python train.py --num_hidden_layers=13 --hidden_size=160 --num_attention_heads=5 --num_key_value_heads=5 --head_dim=32 --intermediate_size=448 --vocab_size=1024 --hidden_act="swiglu" --norm="rmsnorm" --norm_place="pre" --norm_eps=1e-06 --positions="rope" --rope_theta=10000.0 --rope_fraction=1.0 --qk_norm=false --attn_scale=0.177 --bias="none" --tie_word_embeddings=true --parallel_block=true --init="uniform" --init_std_qkv=0.0395 --init_std_o=0.0 --init_std_up=0.0395 --init_std_down=0.0 --optimizer="adamw" --learning_rate=0.00341 --beta1=0.9 --beta2=0.95 --weight_decay=0.088 --lr_head=0.00812 --max_grad_norm=1.0 --warmup_steps=287 --schedule="wsd" --decay_fraction=0.636 --decay_shape="linear" --final_lr_fraction=0.1 --batch_tokens=32768 --max_seq_len=1024 --doc_mask=true --train_tokens=132800000 --max_steps=4053 --dataset="wikipedia_en"
MLP neurons of a small language model. Each row is named by its layer, matrix (gate and up: input weights) and neuron, and shows model dimensions 0-127. Each number is 128 + 24 x the weight over its row's rms, rounded and kept within 0 to 255. Numbers have three digits each. A neuron's up and down rows have the sign that makes its largest values positive.
After each neuron's rows, "fires on" lists the tokens most often at its 100 highest values on Wikipedia text that the model never trained on; "fires after" lists the tokens most often just before its 100 highest values on Wikipedia text that the model never trained on. A number after a token or word is its count.

L4.gate254:099155149161109135121106155159118155169146129112145105162123132120068143092130100113107111072166154115100119165151105124164112118124136133107126146172157145128152131110144106090126124108116153157198119117181138098137124152116122118136133125132076175131138126126154146142104180149163157121133145143109136175142124115114137102133122129140149115118080149144157170085131119140150133124158
L4.up254:106116140108125128133117109120107107137073114102124131156113142121131095135120144108157163186098122077119118090139128118129099109092109140178176146120185113140093146105120085123118134086132101167122172169090178172128086109147119095132144111127147121141127127174138128127105132113091163108102088127115141140130107141126141139055108136103150127133127179109150099137163123101111115123127
fires on: "ld" 38, "ft" 17, "ased" 14, "ad" 12, "ced" 9
fires after: " le" 13, " o" 12, "an" 10, " he" 9, "le" 9, "oun" 8

L5.gate379:103154128148117147107144125136114118101170144115137132103170130171111107128108117155096144149147135155165116105135127182208112150097140131152115116146127087186148104113150130093099134112158140126158133142130130124134139130077106154087143106108105135116133135126129149188162123178102125132141146126114112134143160125119178124168109107180143182133164124131100155112123132101150136122140
L5.up379:104108175122151164121157142163103132117122147138118121090143118149123117122134120131154100147129134143143116096117128171101129123157144054164128123138124144093126099142156093139115182123183147132140122148181160095113077134141077147098097127122101117118137133129154087100151106147129123158101141086122142135107118118102158135159154172110150126068133134123108179130106109092132137150101
fires on: "als" 23, "et" 17, "les" 10, "ad" 8, "ard" 8, "ft" 7
fires after: "o" 31, "ra" 7, "e" 5, "it" 5, "ing" 5

L2.gate270:163130152157149079164133135117113076145163135096073123146137103150072146148123116102182184126131121162081150159143141156139143121137164175154119132115146130129155145106153145106118072103120127112114135129152113126093118099098120098145112130120146157154134130129095118127101107143147141119138155091134139129142162133142158119096126156107082186151148161116163148123131146161113159137121
L2.up270:176144129098091118134111132125174112075102125177129120107118153148140147111159112096105192097115148098128164129143132126144115112097144089106095089112128108146144083160102152145105088113114136143116130103146159143122145116089134092179146102140111109129125123122158122132108082120117141119143172126138136145120118139129135166130113106124124142150086121124099139120109100121146100097138
fires on: "t" 100
fires after: "ot" 27, "it" 17, "ut" 12, "in" 10, "un" 6, "ir" 5

L4.gate59:123077144098147143162148126141138128151096110131179115119130132102079087125095153083127126139112096066118115097120130112125152107082133130106117138124105150151123139127129139131153150138122117125122097144106152136135137103129161108167127122147111119188136132134165138122094155089136112104125122125072125110178090091125135108130098088108134119142123107106104154147119120134099129107140
L4.up59:141076135164137144125144141073113129150142148073158079120119113116140148147139135120112151100107102133115129142106110133117120109136105141127139172143111179143133110135147132145121127050109129151160135137156073147165130074125141139151149139115098095135151109136133150132128117088127050095086107153113100114163159144165133109125130103108078144134102105120161129152123132092131123127161
fires on: "ent" 23, "ation" 14, "ter" 12, "or" 8, "er" 7
fires after: "am" 18, "iz" 12, "b" 11, "av" 8, "d" 7, "gh" 5

L6.gate289:139072137119128143120140113167108120104156127141146070150167144125160142141140117160147117097128090112109119125139114125129090116090172123153127152148165153143143132109115108123145072125166087099130098154168111145112148096129193173129123090151168163137136108130161100121106099117115134112119138066152151094117146144097124100130132150127145109126129142147141094146143123148100147165142
L6.up289:160131119131099129153151139186112112119129181125144062149104095094122127127138083142127122103140156122115129101076118143149085153131149095138109130140115154130129113130115101140109139146125095094155123096109093135090135088131148117134147114118158096135163108118146121170071120117159164161165093091143099104111123142128121106106109096141158090135137139136127121151126104121120144132080
fires on: "°" 64, "′" 33
fires after: "6" 14, "4" 13, "9" 11, "8" 9, "7" 8

L5.gate138:140103149164110169109092144135151111109130109130119147110142111115116097131117110158122153113107123127111135108117132132138134119069121120118099131102169153137094151151153137126151157126181126160101123171138164130098115148118172141185142097118168085146091137130100118120133134134169092142078102108135133078115081144163125161123137167114121149170118105129140093115118119129114165155147
L5.up138:093105131140097129105128119134123135171149164131132088110144141101127145138100060109120120128106147145123131157166139147100133114139113139143134125132105125109099071153167177107098107164176119155152108117134124124132106121130157140161123095126107094167136072139129091115171185082142149072116122130119133145088118131157116166152126180120150112103118132095134097129113096120144117097114
fires on: "in" 49, "m" 23, "is" 18
fires after: "om" 19, "m" 18, "p" 12, "k" 10, "ll" 10, "am" 9

L5.gate353:155135129087107151125135160135105095122139173102135100149149107143145161163144108183115133120122102124124113105126127132123124154106182145140157148125122097172156121102100101100114125135132073090128131153115130117082146128104126173132147059128149137165136154130123101145110123140152165138120096088166131087150135108125105103101111125099123150114136131112123144105123114139135194116109
L5.up353:141117125103142150133077141142110126121109138097127115107191090090158137130132131162125099138134115104099081136131120140139088127091138163138104108130112151130138066125101090108119132135147075150090091156148106155093151121141115114118116117148139113147181111130115125129149117131102135085114091062171142106132110143140132132159103106099132138144106124166116137078126121151132150138112
fires on: "°" 60, "il" 14, "′" 8, " was" 6, "″" 6
fires after: "9" 11, "6" 11, "t" 11, "8" 9, "4" 7, "7" 7

L10.gate366:162139078127110162105114094148126145128130108142121080105147097156119148144138142112093132117129121136128115117082154077099151138159110175111118149130128117104131108117129126117122132090108135112193084141128086119114124149115167128097142155154097131096098113109137108179102109112107098132142144121145121120202146103103162092127154124070113108103113162107121150153111137158142118118154
L10.up366:119066153118080142122131162148162120096100120100078134132108091171156142117094145118135123115137116116120118113107136150144119123102091178145165156093083075094130113116146111117124165080104103134145108107142151147111130133110105148130121122101137131119122161108098131151133146119141106139100151118136117094158079097117107083158122114077118148126127110093107159133091122144109172114187
fires on: " It" 28, " He" 27, " he" 20, " She" 15, " she" 7
fires after: "." 70, "," 14

L4.gate67:113088171102144134146128123094101145131131136128112128130089130079120150124127152153146105133134137119101110163131105122123125115134118169093117103109112152146111135135103138172075101113122145112179116153105155151129144127126145119085122163120141134133148103127099107120092127105110124171125147189147074118180096191103123146134136140139094132169130133164099096132104126127117133141125
L4.up67:095110141087116122123133140100081145149109083156140148125138119104133109135114127096154129138136163124142136144166133114139134080138142133169095097083124159185128110098088123125100087079162161125152146143112094146127117131098124117107086112116114110167111137066084125068099125153154077152111123143145095110122109160103143155110111163075138141147132156135117149122112121133108126071150
fires on: "m" 27, "p" 27, "her" 18, "ther" 13, "i" 6
fires after: "he" 19, "ap" 14, "ou" 13, "ip" 11, "av" 11, "ort" 11

L6.gate48:155105123138109115117105113131099138157152130187120132151165147089071164124106152083139095142145148151085128142133135123117137128138149097098089153147100123109105144089144116084119121123127116123075130154112155114121121133131115102143139110126125178107126124086134110173105122138162142076158128159160151161114109102147170092118119174113173142130094141146129074131075094093097133141121
L6.up48:114115111105136082130122128118138180152147141195093165181140151112096158107130175105149116154134116149128109134141114127089135135125172118093138152131104106098100138105142137108132105123129152098102105147128122093141102127110105067134137088139138162106115144120138132191116094103142185109118091177196118111108131145113128128119151155132161127140132090117147158166111152091117109162134
fires on: "ich" 38, "ch" 31, "ober" 19
fires after: " R" 27, "it" 8, " M" 7, "r" 6, "el" 5, " Ar" 5

L7.gate355:115117118145116122076138144123130153127159165132101157146135112124123105120155124112122091119122105153136093114088135138126136069112103119149153095112112168135158120100131140139125156159101147075166097126118095143126093101154095211165088129136113160141132136090122118136125107122140117126117089162132095147134108136112131163127140181154149156144116094148134144113124101128113182109128
L7.up355:117162133159133107127104154122147141094148136129128112156129127130096061144118132117112099149128142103113137124124131132151141115120092136141118077127133122112151128119145132105159172142126135074178093117130114139169098111148105184140141100177136139141114110099132133154165093100169115132099111140129123160166116130131107126152128127150135195132127099155130155109109120119086182128100
fires on: "y" 67, "wn" 18, "ry" 12
fires after: "enc" 18, "ount" 15, " to" 13, "ac" 7, " R" 6, " L" 6

L2.gate130:152143138122141077155117112117164095133135133130123151088139144137137141127153130119132131113147171112135134177131121155141094107114156145117109110086124162175119106126105084140146100085153089128113109115154136076100134150145112140152133194124127104169141117096123136173136131128110150131140114133173084119116154140155170136111136165109089123164129165126141145116116098101062074145142
L2.up130:106128131120164131100128107108112135131113110151131126131120159139090152127137156095137119100120106167092119121152117139120144113194155136120126117097110088147139108153088119148102097155161147126101140158129126136128090146137146148127075139153123128147128138123123147128140110086073161154192099142079095104105125105116148163140117081154098091140151126108107119081107086141180104114166
fires on: "ed" 21, "l" 18, "m" 13, "t" 10, "s" 6, "ut" 6
fires after: "ir" 41, "ut" 22, "ov" 18, "st" 5

L10.gate176:105129117156145160124102122189140160153164087069150101107117105112127118113109112136146132121116116104142129093123161120142177112137125169138131145134133116113103138122112140082132072121150076131151089125113124113156115186087115132135118106135125126161120102121121112127128130139104127111152104168124128132129136152163134132160139118107180110102116129097116157124150105186126137096159
L10.up176:099161150112149096154120102136138158122080121132142153126145112100146131154143139138156150103115154143134132125136116106142116121165084139122130147103119122109118119126162115145113127145113126156155148166149127111114153136185125132145148103133125137125121111104103159159134117120126133175161161159101109151117135134115120113152179160131057139138132126102156146127188114142126194144184
fires on: " he" 39, " He" 27, " st" 22
fires after: "." 26, "," 17, " He" 6, " where" 5

L5.gate15:139149115191123102091057091144080152171112134133141112134144106155134132130121127149115164143135170153114072169120113121114138116103142133144098145159132114151128160132101112113100137149107147145144093138157137141186171138108137121124136148162184129127155140126134138128149145146089116115121138098166149147153144112114137126172119074132168130143084104149127143154100129147123095143117
L5.up15:168095076126182085164121121172139090138106158152152165133097173115137154169176121127158097119125085135132147092087117089080145122156144114120093088130108141130133146112109141153122129106110143126142121172117079163106133094142146103096130132120157109139124188130117135125137117134100119120130096123087118137128151113130123094089129158108144092073197129152112118124117134147169130119114
fires on: "os" 97
fires after: "p" 14, " L" 9, "il" 8, " p" 8, " comp" 6, " J" 5

L2.gate346:131122156085146143125140137128134167121103138189110106123131154103134133072085121131098096070119088099116118154113134132135139140113123128095123153132110189147148105106156130123086124100137109101156166143127120138167133111133165103121137101087162138145137099111106144131103161110115088074140113153131095104122136186090139185122121133120113119181071147151124125125124111131165154151119
L2.up346:112120114123068149160106132137068108098161110197146155110112116136136122151171126130102105115136138119123158104139143153120142147137143122170128117122073144132156179143158118142122151128161167083091132152115149112154149107132133136124100124168154129142116200129123127139152113100085153141108130123091122143126127153153160115139116068137126154136127136133123108090107113092161165138115
fires on: "s" 43, "her" 15, "is" 6, "es" 5, "m" 5, "0" 4
fires after: "et" 45, "av" 13, "ap" 9, "ew" 5, "um" 5, " 9" 5

L4.gate7:152179131141099102123184119180113117150139150106147124173096126143188157146166158153098108153130101134152102119123122101157128179095154154117112108100117126147135151117103105095126144155128134112156127122131141117088120101127150104165111126123130126108120140159156140153134160156145105125145111107148131136133125173129148111129109131116104105111138140140154143132078163073118173135127
L4.up7:148105121143119109123122173139135142126098096134094161142117105132118140136137144111118142132129152169105130115126121130213095115131147098119128098115154097104152129134137130081112123113109159126072150134144120096137151145131102128122092098137148143150139165154149163142171124106155154130160149103095135128160167166143178105138183167110137125153166136120128144116114112136093107117095
fires on: "9" 27, "ire" 11, "it" 10, "ul" 6, "an" 5, " r" 5
fires after: " 201" 14, " 200" 13, "um" 11, "im" 8, "ig" 6, "v" 6

L5.gate434:149174139124095149099132130137114098109151136118123136130125130138130102077171134085116100137134094103132114132149143138122164131141118150156141098144110171119186103086155070097104149139106096119153131114157096143120118113160145153140055122116158147110139121129108128152122107085122111122098105151124154124149152133090129140072116160127127166169092089116096146096097111149148180125104
L5.up434:151156124149080116132108099147098172085166132146155146165145130132110107126102124113124109137123151094152161126142130136167111139131113155129142110119093166117118118148148125113121139132119120132151114146113124181171118078102110147146121045125110147130104139139133135168152127117158119154132104149142099150163157156129123164105141093146106122140082104106132109111106139088158152123129
fires on: "ry" 74, "ball" 17, "y" 7
fires after: "oot" 12, "et" 11, " A" 10, " Count" 9, "ant" 9, "ount" 8

L10.gate71:094090102151097139153123135174117115111152152118127136118090151115130126106116134139153156114145143137168118093147115127176148136112116120108132151179131141120114144119136152127123097127091112101102104134171143105132172141153108130128089136111121139117090141133161087123161141103176156062162123105123120156168089119111144133134157185130159135099073101110138122084142106162139131147126
L10.up71:105119156099183131181106137128112150110117163180151155129074150160131098129088140107143119111157145123127147119111136137199155143127105093168142112094137095111129107135120162126104103123119132111139127107147181082121104118145116114118117163121093082148123124123145088172149123117166144127147112097123118157109165135129130132140158145128104096074086087118113132152165121118165116132161
fires on: " P" 22, " (" 13, " p" 10, " and" 10, ")" 7, " also" 5
fires after: " |" 19, "|" 10, "s" 10, "art" 7, "ee" 5

L2.gate252:170123123139104137117127161133146124154136166136134162111139103062134078094161150147091140189133117081131130114099175109120167139080132146119144135149154173137166125103177117098129094173144153153139135115173121092158125084124125143157119082125120131127129136076103150113154133119112120127099137094162105148110119156109092141142134114094111147102117113133150130135108127120114150145131
L2.up252:088116109117115150120122125156122088112124089119102128118121126124128132119111146161142168092128151126143115116141149044127131116122168114130132092121141159130081122120088132112078120132125108144178118207134112154128130128118084148174125092113102110126144095112115114150120165106135111117161103134109108145100125091089121134139123124097119056142126125121146110146139113118143108098113
fires on: "an" 39, "m" 37, "is" 7, "ly" 5, "ic" 4
fires after: "om" 63, "re" 11, "ric" 4, "ok" 4